MLP neurons of a small language model. Each row is named by its layer, matrix (up: input weights) and neuron, and shows model dimensions 0-95. Each number is 500 + 40 x the weight over its row's rms, rounded and kept within 0 to 999. Numbers have three digits each.
After each neuron's rows, "fires after" lists the tokens most often just before its 100 highest values on Wikipedia text that the model never trained on. A number after a token or word is its count.

L13.up764:513509486591437505505477476562510485459468558551515527473503522466509557512504489489505521488521499454575531480452576488493445511462482533516545505557525521508434488533466442477473532514513461520456495499487567485433514504483503498523477517466532527565531490532612459437497484567523551524
fires after: " |" 68, " " 9, "′" 5, "9" 5

L3.up365:485447478458572413454512457462513495591483501516516515467517446549511497475494436512436467550492527460506509483544470530541515498455514540519531512411509524499527494478470494427514411467448547511603470488452506472511445519498490510528532564515550467573539471454506545477460535458511541524
fires after: " " 84, "-" 9

L11.up356:500468447476567488534563581499526498482506508468518518489432483434535480503483493444504544544431564562514498499496536484521460472487540503448470512480520431482478477469532529494551601565496503531493528413455549490550514528492538551424440467519462497425502535488513476507490567447527535512
fires after: "0" 40, "9" 7, " to" 6

L8.up565:534530440504410483490581523462517473570466544482506518555479499500459513452493436490569472486509533510484531458464514517535498434459553520520490540428465469553512494533547448482565581567472579483551514551502492528475502455405465500528481513530550519522499548507545514482477510515461572448
fires after: "s" 37, " a" 11, " S" 11, "S" 5, "ic" 4

L3.up168:525462496583554450450498482491446556507497462514502471554423489491509466488482493505454459480459466540464527470493453575498561463547487483512518643447486549451584509473486501451469480605508591482535464477495511521552457565501466588497519519443505490476478492500466479510500468442488418434
fires after: " " 87, " a" 6

L7.up369:441494498541518508530483550561507488496510451475480474523554533515452508540514446490502495487583567483498540533550524549580474542445588534555521502519529405428487524535512516531497501474493469452496531504423476536473475449444467505508453470522515385467492527499520552511424549490488492594
fires after: " " 47, " |" 6, "-" 6, " (" 5, " L" 4, "," 4

L5.up742:487413488575473474509463540550523567516565480472565468499514470501518545569473561486522550529521521471495485554500495515561489487479512476505496516502483504541509513474493509507497487529466518562486500553527453502449577549497494501424555532576541490538470527420478515482464509515555506495
fires after: " " 37, " No" 15, " |" 6, "|" 5, "On" 4, " World" 4

L8.up348:446509470541456396478518527495527450517529490440496602529394480495497490495436494515471511527514502481526504499512517533476467512445529484478538445508467465559554468461560505589531523484584499540544436518533499520479445514499552501532477448473541535562466516515508539524493490532459503528
fires after: "\n" 70, "|" 5

L3.up199:507462451533540473418468525553528558477491500493492510567544476559536505526520496522482522487471492600496555483501513499539482451464489404508409494501549453452419543551556422497461527513539535497494443436437533470441516515535534485389496532510544417488490485418455548525495535519555480504
fires after: " " 91

L7.up541:504488526540520438538497549510463581577492542535516500531466497536448553511462498541498462487610506441544505451543539562537488415475553510507593538523562570508572399487548473525505463471481526455531499518414498505490522509517514522439556480563511463528505511448438522489531467449589395482
fires after: " " 52, " (" 9, "s" 5, " \"" 4, " |" 4, " a" 4

L9.up581:532468464531482567439428469415465516515520500492467514482519459529457541481484475404559539403445508509468494506466523520579524518514529518552483588515505532549586500545473472573450481482499466459472541521551383564487499508551563465477538494483495522467519523445510515533496498480475519485
fires after: "." 52, " air" 7, "en" 7, " " 5, "-" 4, "4" 4

L8.up279:518522563516530482422530438534499470444512518506444482543464505531480494511536498479498510450399538550538498482435506501496539516477475537523426509526494450486461539525510467504484470533520408444451435529551484471435576483504507557413495553468476590460458481516464412520511602561477473534
fires after: " |" 70, " " 7, " Ro" 4

L3.up466:546443445479489526480488423470503529548476496449504486498494447545513483536558447485520530511530504469517504554551491543490461522445535525557492523529505495581504577540498494543522469500511547486513550495544383457583569514496540550474484572502483448531503492387462429518465443484488510538
fires after: " " 67, "-" 5, "==" 4

L3.up415:529529578483525492542465505552454484557554448459528559514539472535513464497476450484490528503496438463503559537524491476475476526471498505498550543558624521480525484549523534522485459505519503519446424479408515492482484511516445489414512525522521478524550543411522519545535507542595422445
fires after: " " 70, " \"" 7, " comp" 4

L8.up481:506459494547450493494530531449515498476533516481527586463444432514383573516507489480489499497541503487465546508539556432483533561516423501548505522493548500534514522531532471556487503478470509410495466511500415554482450504497554484474496417477472522460497402523464503574471514542493493409
fires after: "," 20, ":" 13, " as" 12, "." 8, " The" 6, " La" 4

L7.up387:520514516401485492516505473421489489585520496532510534437539502461524434459557498466489535505482526515513536461499463489478563488567410484473463508474502561526558479499433512541500510527475488507509469568509466407475468522542510530517550577464415538512483461514496486453597444487458494495
fires after: "1" 13, "7" 11, "3" 11, "9" 9, "8" 7

L11.up421:495546442419505524417553465506472467528575505473611522512489441378507541505520544465485568510485505534459461495500586560501498488505465472478459549569495471482488504472536559476457464532512500431472557473490523477531589445550563490533458552470538419494556497547469591503473563501484532509
fires after: " " 42, " to" 12

L9.up702:524454538572542391388547462445466500471517531463567431507538522505488506539487512525520491506479477524506505443512475445537560562436470417483500484455496551439481487529455571496430461506570526436513504515447564537546495552526491511493503530497549456472517474484494493510443463549575516480
fires after: " " 70, "-" 9

L2.up490:461492494590497555543585540465466537463458448490482524434470513494488496520588539533560456513560495515483527449518552466557463562446460469538415485569481546532581459488505508514482549502518426572498555523539431444479426509483577495549545433503555506365479514498537442497527468453498553513
fires after: " the" 47, " The" 11, "." 7, " on" 4

L7.up156:538524512461448553445515472488534529538470510478493545519475493497474483489423472552441468493482431534426532538505515603507432526486501480480483562536543564484524482463546467527522521539486395496538516518498509528462518529511549461516410470580514475460526541539506490437445481493522518457
fires after: "s" 29, "," 22, " Sc" 8, " S" 7, " A" 7

L8.up207:458518485528456493495507548495587500497526548491454493488494434511463451480467565485507536466483449568490496469516514513503461504510526519509543490464522564518474435491528525512468505419503557558555485538495458511560457399458471516514456449440488481528444592441557528477484437422555525454
fires after: "1" 25, "2" 15, "3" 13, "\n" 12, " of" 6

L5.up287:580490456513457571570488599540466512470546484445517448521512532500511536586470512473473464454443567478482507451502479507479468472481489553501502522512491519515476485473526535511448473455569488513431422435485432566462516497497445562465475499511489462515453563487515540499512486523544536453
fires after: " " 34, " was" 11, " been" 6, " the" 5, " is" 4, " be" 4

L3.up741:410538568552574460481471519500438534522480562515580513562541470527469537430480481486455498556480551476511486443499491513497517473525459512514470443459529527477541496425503514546536443512528443486513474515461530461506475585492544559465498606463485483631542517541481526491550452496480498456
fires after: " " 49, "B" 13, "G" 5

L3.up271:564540533528530509448518504481533446526515556497507516483548529473562546458509488498563496525478512466510520522482442487394478534530493533489453481476522413484467476591518456533476433550509520420492435456526468548501566493524490544463530511536456530563522492476421525530530438466598543481
fires after: " " 36, "-" 11, "pre" 4, " re" 4, "8" 4

L12.up518:607486507509454508513450457529475502498504483579482458515477523566441603447513471479431500563497543482565582444501527487510520488426456448488468533471528491504453515549517493507517511568512460533459497498511510489470502526573532563535528519461497525465465445539551466504496500526506535525
fires after: "." 27, "," 24, " In" 5, " and" 5

L8.up520:479523522495437536524486529532506471546498546485452556513497510518453412533495536498454510415496484462491526470514466532494554488438534491511502430569506424445452545489546487490485561441530470526533454473491558456466532556474477506493544502455483523522483438431527611485498453523475590427
fires after: " |" 61, "\n" 8, ";" 7, "a" 5, " Ra" 4

L7.up464:446506483465464560478475533530561548558499472391421516497460468456466462468536556464521513490369485551496538533461468515495502509496467485586517489492543530523467532547559547482525484486467452580490539580495516501493529458486454503509491569505468560505508520531486391440494453567475566472
fires after: "2" 17, "9" 13, "3" 13, "." 7, " Votes" 7, "According" 5

L13.up366:506471466491537487445534494562498481507541565454497518525514447545584543492490492591547466468508520574525529529489498489494487460480532479495518409530566472547564472492443506489482462408475506478530480466477453531491484519507516494428476494524577493520508429474489520501416487436555518519
fires after: " " 36, "1" 14, "0" 6, "\n" 5, "|" 4, "2" 4

L5.up625:522454525464566469504500503514502521574508579568526545537481497543543552463507456483539441529497492454477532541611538497362518488500493502515438579483524531480517439545480484506475406483528516521498510480524534447554516434482495511579417523488504438434568533512475568464479553472443496466
fires after: " A" 18, " a" 12, "A" 12, " un" 8, " " 6

L9.up192:544561513435540503450491523530488516473432465538422492472551523403594535477542525507469524514514454503507502461486467502404481439443542524524523501514485492538507518590502526531411537522481535505507498443461524509491494505517543432483494549507544444534600443528502572534490556550528524522
fires after: "9" 43, "8" 12, "0" 11, "7" 11, " " 8, "^{" 6

L7.up654:468521618473523429433474422467432524468468485526561437561491494443483537499494478598523477502490531522526491504521436506538475512513452456479512560577475479511504506470568494473518528615494538476470480535454500461455478492455512433416458489477552469522492482485521548480457420508534471416
fires after: "1" 17, " A" 17, "-" 7, " S" 6, ":" 6, " " 5

L12.up106:504573452489501499472411503510535536546511488522527496539522454497490469513478445476483499536505521405484373542513502517597456526549470451514452531493575427464474484506427519479593509524482517528447472499451487476513545463461512525451519554533514479481496511499462507453430524493476514476
fires after: " " 41, "1" 9, " a" 6, "–" 6, " and" 5

L2.up614:494523541562487478447434464484471469565433520572517449565473477517526463492460496491519559494506522483526472519473485429461509532530490498492500486515460616468536527563512506576483443480523506529514504452504557448418512472549511483503561480486459418419492564570553457459460483521454427481
fires after: "\n" 55, " " 8, "," 4, " stated" 4

L3.up716:463484508416522500472507522491435579438449507481535578519472515497527438522466449457442470484505543505599484498492493512568514533567468487515488605476538512526475573471512551513493556456467604418538530492505465506473518465493503556491490558498491499479502549511517509504515513519522427517
fires after: "0" 63, " St" 6

L7.up299:518515533468515450522468492447430467467563486533564509500583475498535537492481462446496494515488531521516500441435506402486486477479463462559445455540432486590548506508518510536516523529499587524465574457586463506493510500495441468502605491468516438505523478452498495529548531579538506521
fires after: " in" 39, "in" 5, "ad" 4, " sub" 4

L8.up513:511563456484508517461461558508491529424488539484480467500474482577435532551510507560514493523493477476477484507449521459471560506453506563519502468454432490463547487479501437436460536465478446482462529543490500518506485570466431543471514550494540494547482575507531538515457445507538491456
fires after: "\n" 22, "0" 22, "9" 8, "2" 7, "%" 4, "1" 4

L3.up255:521509447566481511461469466546489521556529476407554507472513482507492467504497473471500493458447550520480443526511495484502494487496544521517533477574432494560536450477502530517477515510478525484516477475553536497442534466511445524508474488502478451498513547458505458553518495513496509517
fires after: " " 51, "," 6

L12.up676:509529511499504550511463516507537426510494508490494419579527444473513486497516501470540449475408500530485502433454533465480500503451509504561395464432517545464471549490468464560495472514528496498429521480445493480488490478549486484464552506557521473467543550517546571521476456492536495469
fires after: " the" 50

L8.up504:458500510466446503450449516501514507500538513477463477505552509552452522532552496595444457487461494486462520512564522502505579486485496567481585490463504500495583565457521514504441501484509435491465520443458485522444464528517509553522478495473478524508507544544483443537470511499436534496
fires after: " |" 30, "s" 12, "7" 11, "4" 9

L8.up252:521524476583534511462459508487515432509524540477566530443456451558450466523411501540478514488529507465438460501499482509530473517495520459525462534428502546570527486502534478459500439476441426515475485500545507503562489493524522469445458488483403537480489464535473549493459531531522545444
fires after: "," 39, "==" 5, "6" 4, ")" 4

L12.up210:549531451450579580518483425492539542556461514508510496576527550505456510460471551481538430509461490428475607522578529520522423489508447524489484479475506505518504558412521476541504466489458487501501539454447517530531473505512544560482544589509478413452470480524518500465434478473559584514
fires after: " |" 29, " No" 6, "5" 4, " a" 4, "|" 4, " b" 4

L2.up467:466468480530472471483535545521575559470447498501481456516502469556546400510424496526406517561450554563467495480441535455441535480463490488487512555553514475525500522522476552482440370488504513467535495434473539483447542441457461546486441519545499424521499491544492453477426482506487546529
fires after: " " 69

L5.up5:462515466494471529446503541504548428466482510506492487465516499496524504540507470498478532475436504525567453483483537524537517524537525543509533490478584482488467512497547490436429483464533359491456529525504457460514501465462485539521528490496520459529478527594444571542498485470477464520
fires after: "2" 37, "1" 20, "0" 12, "3" 9, "7" 8, "8" 5

L5.up576:516487462499425408501545496556420464466541572534527502459473481501529528513530489510478458497557468469493517492566466469504524427535489514478552564470472463501483538558519512525437456498555483516587439476401429518414497561507475457462511532490504458558462517488501533448495459535550558470
fires after: " " 36, "-" 15, " (" 10, " \"" 5, " The" 5

L3.up724:481436439536550470587457534535513489460468486530522460567485523559502513497472444419504486486508522542498524503442548535525488465472497442509522444483543557530488492504493523548449475530567548496512506464540512491497530580567531542513486513466461526484569480510549482495400468532484449525
fires after: " " 63

L8.up339:451490531468518515470494461535486505610468495431422519445523458543484454509494535515461488472473460452506522461455460497510498522522469531498545484484528507540427508494549543524430472515436587459511461549556540456524446567450516504463516471558483497427520413480490421461512479478459530487
fires after: "8" 19, "6" 14, "2" 12, "ter" 8, "7" 5, "4" 5

L7.up461:529466472461478527500488488494513488541478466458433539484517523469490567461482503595459497500515461434453555527542495505520486529447538564494460471536532417551535608501572554547502548465498461564514491474506448523491446505513449457431517510562556471487490523490495611475533562490469519427
fires after: "," 51, " (" 14, " multi" 4

L7.up570:515528470469477539523531458499511551434546468507425475469486510508516444519582456527513529473485471535512476541434465470492409476470516515512463480446553500479430519576510461534458421474462480491467483466465508491457483541547535501503538478485440519545554481543519593539514458502541502503
fires after: "0" 21, "1" 19, "7" 8, "3" 7, "ma" 7, "." 6

L12.up398:480510482538549545452545488489442498495504532485527607471527485523576520533465534517488537523487481499509474524499467441413506518495457481457512501380459535513556439579486503533499604467523483491518520440566544512381475541572411493579538498429465499485487476527499543465559532502504540511
fires after: " in" 33, " of" 24, " to" 9, " the" 5

L8.up765:482516571473457429510499520465478456461545510594533531639597476480524503490442564470483495458487530471602470436482476466461484505540527446519483526491507567534485505466533474526513453484549546530475477518484525468429443446576509494520490501520505457442458443476552573563542447481495482490
fires after: "1" 52, "3" 8, "w" 6, "2" 6

L8.up535:566532526549419525475487508435508489525463514415530612431496505572513490504536529455492513462529571531506552459489555492445432495459435452455527492530490465487524499447444537533485514510470553471458472569477536530443525470497476589445527541505507463515464514474509499488536475524443515527
fires after: " of" 28, " under" 7, " in" 7, " " 6, " U" 6, " at" 6

L7.up474:488481498539557550577491513479553410485463509485421612524516483567527538480532421529519540516504509509456447478555487458511523474439496505565473509465562545476537477491488515449478514508472499485425526537419479565427435569506476519501505449519554422457538403444600478484508534583489471462
fires after: " " 33, "0" 15, " |" 13, "9" 5, " (" 4

L7.up104:508469530509469444388449492462526557461441502501508506551539561468518569460514515508538533473549510509462524474467449468426542505500543363498493548515521501501512511539496498473565476529525562455521560536470523510554447462563535459495519504494441566559496517503509469486569532513440488500
fires after: " de" 14, "." 14, " re" 11, "re" 6, "7" 4, "6" 4

L12.up751:546533486498480501515444528472494490525490574476551522508513496528564504446516501460558483452504574513440480592519523497482574439491449506482403532552498494509498471471533504537475440579484437498496519478471469530479495484482532507440527580413540557505484536522468446533485504541529475495
fires after: " " 45, "\n" 8, "8" 7, "9" 7, "–" 5, " (" 4

L11.up193:504509474446552461579478513434477457567525528500527579528494460509487550481531520525560429502513459440553474519589490525431523479520479484502525564417462557561488490499537563548522489510529543481466492451500517473451462473458580517570503562458472487502550480441448556477467491518471465524
fires after: "|" 25, "\n" 23, "-" 13, " " 11, " |" 8, " The" 7

L3.up449:524461450533510441528492532520468514492402489454465505501447546499494566498528499497468499520498484494573503488523470491462504539456473521516475550441503496528500579528448550533520486487539467536518484549552546493427386552522481423591560515513466547458451539496500465547487469533564521520
fires after: " the" 20, "zo" 8, " de" 7, "A" 6, " Tho" 5, " I" 4

L3.up272:550445464490487495525550520419495519498437546478493541475468536458521527507495492526512543519559511482532469426522553527493525532513492524557527548488565516497520509449435522455504516510407480458504483499445557371526483496580539453543497450489520498438555445521482516490485555475518519453
fires after: " a" 19, " A" 18, "A" 10, " The" 5

L12.up657:463515435572490505516525538531488481534439506525426511527531505516515509514542488540450510559540468572458514492500533386497485489477473526585509502524449426478457486582511478545541516504551439529527494493493572447479497483555539504508505461456477479468490529449488478412467517450454503528
fires after: "," 25, " and" 14, " the" 12, " a" 4

L7.up671:501477507555506501472468480534474498427514513538498514495438460504532552464533498525501518453460424547476507450580418463503492526468531453497485504580476442519473511450530530419514493531564539394575469472491505490541468533458465506499513548525484479534557553525510542535518492531507501448
fires after: " " 46, "s" 5, " as" 5, " and" 5, " seem" 4

L11.up91:519561452539524474483478564542564477494486435555442542548554502492517500448530529503472574510466422499502470547524514533440497490543470454523487527499588470485404507507450519432488507472533570500510471526503430525432499510506486527539480447510488451526541489503495515472470541508552518443
fires after: " " 50, " and" 4

L3.up266:474421488581466472537417519542480535535491492525539613463475466553452543490495499475540561411471482502547506474481446519493441487487546485457426481521444517511534554542563555486497471467557526526521488455451497533440558494474448524431430430522511447432457557501528468530513462553473534453
fires after: " " 100

L7.up705:442536521536526539497476537478506525530497480522506471500400495556481527459539459532458495505465489458508460429490503491503490488494580537516497512457522500502490566502504556450562455556481470584528512482465519535457469519454451505509497518425507465592468488612457519503483519489478469534
fires after: "," 39, " Dem" 7, "7" 6, "4" 6

L13.up692:483485458513482461495550498498511473458435432514519495513498538435470548475537455488513492502575545579560586499536490544523519527423517478578452488490496439536539463435541516497443518539613555507525483438478476505487493476506505501567529474507544465495472403540555476420513515511473554469
fires after: " " 65, " |" 16, " is" 7

L8.up427:463466526549499554481528596505457420462523442417469484522508540542507480412448466423492472549487486531460553498480569481550491464478535486492547558550539560524586430526512524518417486559522532530501469503538514569509558518553522439503529561518450432523520498472480499515418503423597520530
fires after: "\n" 83

L13.up325:508485452455482523523445532526468494527535457462613465524497480515510520486459482515592492496456553481493424559554541510516535501467519533562510526515494545570545505473503560417494485462503511553464422417532401499451498431531559550540483502593511548459462538587489564473489496506479545576
fires after: "," 16, " was" 16, " March" 10, " is" 7, " January" 5

L13.up570:442456488492585499498503490489540459528475521494570452458503472480538513416505483508482525583545501578491507537545450458435540533532460592554477547464498419516484501552574501530461487556512531473500559432529552519459497544507478490549531537438526550445423443467499507483521567498484466529
fires after: " " 52, "-" 9, " to" 5, "al" 4

L3.up644:407507510519479525488412507481551442524486579507542527471587553546449498556489470540458489511479504517448496441495519492478517482571531488502478488486475488461459502463556497542496494512521459429460466521531542480441555486558514576430543607469546469509520521453458488574500509511517456467
fires after: " " 72, " (" 7, " \"" 6

L2.up86:456464484529549485476561472439427467500485529458511510482471459522470447427545446444469503510446514510480538565534504511515515522485472429560562457466520495458575486518475507564549542475519499487425519524471520567491479475510472440459509464550535548485547484496525456429471502449460510533
fires after: "." 82, ":" 5, ")." 4

L13.up600:464505493425500499558518554495512541510485533521488544529475507598450484436549524469439468476548477501498550427566460555455490479583465462512407527507560478611491522565528503550494494582503496523489483578530439447484471464443444526501557481466435445519481460541495509471493523503440550495
fires after: "1" 45, " " 8, "th" 6, "9" 4

L2.up572:568445499554495494469482510488485491449481509498497398525445564537534462436495551471494467522420503448474482482548552481429471539467485537514499527529508426508491522553520451508541518535551432494430508516455529535536539485551444446583533477572505490437494563468457540526493514431582455476
fires after: " the" 51, " United" 6

L9.up531:521500479536482494409503512473559527457492565500527501440561561504440495504456468451556445449437540492570487490466542483548501489517541508518554525519392562520481490476430475476471507524544490485559519475503434428485561486546548525534507525550505498530481569433576480466476456521485586459
fires after: " |" 35, ")" 6, " —" 6, " " 5, " Candidate" 4

L11.up371:520461490442487466520450515472435411494395464519535447485509562381557452520567479527475499521513517488528521445464494514473447532448455530540506484471473604519506487531462508495502538528458513548493448533487560481523491528494489573479538484490490519623567538466483473544449536504517501518
fires after: "1" 22, "9" 13, "3" 12, "4" 8, "2" 7, "." 6

L3.up490:457489512501579452518522491419530415521442516519544511548507476565492504489533481545443547511527455430502508459557451513487495482529508474485498475464525567468499559499496503492467498507512470484509498478525507478528516539512584536511431522427515558527500486445406513554504438447587563512
fires after: "\n" 51, "6" 8, "8" 7, "4" 6, "9" 6, "7" 6

L7.up176:498548488535511491512468497510507507529524515469577473513565570479532514482481487456538526505521463486412467543473496433423525571528530546454457461509458407476405542476536547482527506453550535487517510544538564473440608552511534457451537566472508549513433554511526492503468462494475565427
fires after: "\n" 64, " referred" 4, " tell" 4

L12.up97:501452466541503478499444521431560546505514513456571484517503438502472501512522513530465498527479389532583497464472475509493463532494465526439497486475486484526587468517515517498457505524573585535514483516495469483476491424439484502464481436517473490482457415475444458414502518495539486556
fires after: "1" 31, "|" 27, " |" 11, " " 7, "9" 5, "–" 4

L12.up462:448531510546516391486479508455523454431481459477478486460505511486498533533555499441459445484467525543510462515528507466540446578455441490531444462528528532466486429517515519514472521478522490519507539452491528396482579419518541437492515500527489477473532563571484468516528571428472537480
fires after: " " 77, "2" 5, "6" 4

L7.up224:420446464476495520448557481479510506546445476491474491429517460510544449424448445442579441518467507446445422478460523470609481561551599566512464540557579505494473471534435511516546458506501484470511497514486551454455530504479432521527547546504564431506488505474551508512489494489499492532
fires after: " " 37, "1" 16, "0" 8, "2" 6, " Dem" 6, " Ho" 5

L13.up550:441567528515568476544567525459527519485522525495485549559517535534479471475542438484453548450561484487604491471540508456523549454398490540511461507504540448529482505542616474544489470520512519534440552520442447553485440530464493461475532509545528520539443498528411464452471477456469475475
fires after: " " 33, " |" 11, "-" 10, "ld" 9, "." 4, "s" 4

L5.up580:497437503531516493493537484530527484513541538512539507465488472496521490481468540518525514547465505451492496568530538528535462487458563525420505585464513607476426487513550513509477517495473557493441502452513484528465547537464525496557403509502456495426534514510552503456450571476523453454
fires after: "," 21, " March" 12, " June" 11, " September" 6, " May" 5, " August" 5

L8.up214:504417515493493438531516540420533499446475488516568489542520472498499502514558486457413514522585549497482499455517495500535385514469485432534486545450491464534520444493528510482436523442513522467463485435496564420492543471507489498453491514462591459485439458493569522471480506492567542490
fires after: " " 61, "1" 6

L5.up356:463419523474481451531501489460495434556468543441527474544558492553460619554452509407504549510546473490511520503504471430505522449466538441504495517483446518518528527548599485575505504465490468515458528534535536429516497535481525544460419500496510560528483432465518545517556452448571572605
fires after: "\n" 21, " No" 15, "|" 11, "." 6, " was" 4

L11.up643:570525524437510546588534467451523532448498510492479487467548475529548548502473520544497412520523568527471586472535506510556515494549489489453493469491561483516512469520549569545418504572488435553531418452536465475542501562542478512467552531525443496376503459529575464474484515506519488467
fires after: "," 36, "." 17, " " 4

L12.up170:547471483481520502497535523542497437473399477520486498506504470467534473493445473521447500532483478496479526497462554497578472417498531510563494485520482516497526429545479450514494545495496478507446486494491658533502480547511503486546535456496523507455544433572544481460500518532515435503
fires after: " |" 41, " " 7, "|" 6, ";" 6, " On" 5

L9.up719:482523463511537502533517480461550518451518487501533544472509529526493526483482475440491522463509578469473500545482497484565476568458511437545424513462495524480486499513507424485450480491550483515448487422495427455548521574497574474429446567558544535532478492494535497447543494529431483476
fires after: "1" 50, ")" 4

L9.up733:516522563534561480496518484562474483521525545519483538410567486464543435565452486453460490520486501508547544426495515472485525525497522540471475430499535553498434551464524491513559512453458443546485574472489600447526433528488528504507498463544494489501514501509568467452528496472540521556
fires after: "3" 17, "1" 16, "2" 13, "5" 10, "7" 6, "6" 6

L7.up253:479527467551553452464541537519522458470416547519568539467496509476467431484552500483461473490462483472469495507594483459507464519534522562525521476448476502536443461480582453525553577514512493510526557480527486490441517443491514557596520523513496436502545554506546483470479487468487451493
fires after: " the" 41, " The" 11, " correspond" 4, "th" 4

L13.up123:485460478535534511550542454446571483482468521416447533441479485536457545465437470497437515462460455487506452533482524546555503491517591462565453560546514493541515561529485474505468557461483483491486545487525499512437481448521547504467456478468496563486489496429513451551474474497482465505
fires after: " |" 17, "1" 16, "|" 13, "0" 12, "9" 11, " " 7

L3.up668:500508504548450480484548547477502521459505463497575474550510510566561541501550472477450552518493577539500535466477389496530452535479448456510467478551511534513463461481531494538513481446570568520577549538514531431564463515468572488481472534518437560458443574513523543491484530550530470455
fires after: " " 33, "1" 27, " re" 5, " un" 4, " some" 4, " de" 4

L8.up144:460517488494482459574504535523513493517501512576515493598470514514430482470492503574456500571517496522538480508546521516536528407500524488523453437563612554581447444452459485404452502438510545517572489532532509486407488473465520503519518538479470476487488507500526528456495482509474516599
fires after: " |" 28, "2" 18, "1" 9, "4" 9, "3" 9, " " 5

L12.up73:528543551472519570510512489449476551517511536470512543463502468534450557468501514469495490490421571423501491553520549479571536472495487458539516522448466496521521529566444478549469547519512505447444447475490503532479522478545571460551476514496512565480473558483484480461478550512536524488
fires after: " |" 32, "|" 8, "|---|" 7, "|---|---|" 5, " place" 4

L13.up173:515538479530439533502459556468493588578497516490520532530491515493494469462555463521483501508515473545467516478557479427479560497426519460445472527492481457493528554573510571486573441478515584515493470506426463575548493503472493491430496455503494437453429485485514453487471550473517499523
fires after: "1" 33, "|" 11, " |" 8, "9" 7, ":" 5

L7.up44:548569547466607463510472452460454483504472554467583552534443504562522520515478482431418538480425432522470603554532467501498444510493545533507511492451487459540441484468456510471480538478496496498504480529423514487501534579484474468435473497462534467506499518478460545529509415534514462519
fires after: "\n" 26, " (" 12, " " 12, " is" 9, ")" 4

L5.up686:481500556485471497457546471490493516478487476461521556468502506470557481396496474500471509551483436534545564480464436476484504526503482464507469471526513478480511492506490509478544540475544530556575534593454492492517496525443528508492558567507472487532521452515444453581560464471510526491
fires after: "5" 12, "8" 12, "9" 11, " where" 11, "." 10, "4" 9

L2.up170:558440472486512479493483456475546498472498484442553459537464497476532447473454504490497514557470498481545496525504484492456487503494473454522515563546574523457494409525521482512484483540491495474565608470507489469488475449559464452583466519515443557519483586561471508454532507501488419541
fires after: " " 53, " the" 5, "en" 4

L11.up665:470477472474435476471502551550485531426467541531541473488473487493624445570467553526537464478483526475483500478526544500447542497511530467454487589579460486460408501529489498487501505509502496538496493391511517468479529549505459512450463495451494507484542484548510472526467513480537576456
fires after: " " 40, " Ar" 6, "–" 5, "E" 4, " \"" 4

L9.up181:505519507452576491553457490516487473534451520543525530506476468463476445514460515515547466521521455464565445513471470442490415494441496571515454515436479528597528439541497504548607441460453456485510571425506501510460590484448515467562545484503471512507483486439480479479489430491458547473
fires after: " " 42, "ju" 8, "ab" 6, "-" 4

L7.up584:484501459535590556537442489531541535479554537418558467447509463532469432506457492534443468485518488537501501411593450493493493463470556489468519455466473507538505457579514561505488518488520454453466533453489520385470520580528485496444530519506499528521485443586573502537478452492525469470
fires after: " " 39, " is" 6, " bi" 6, "em" 4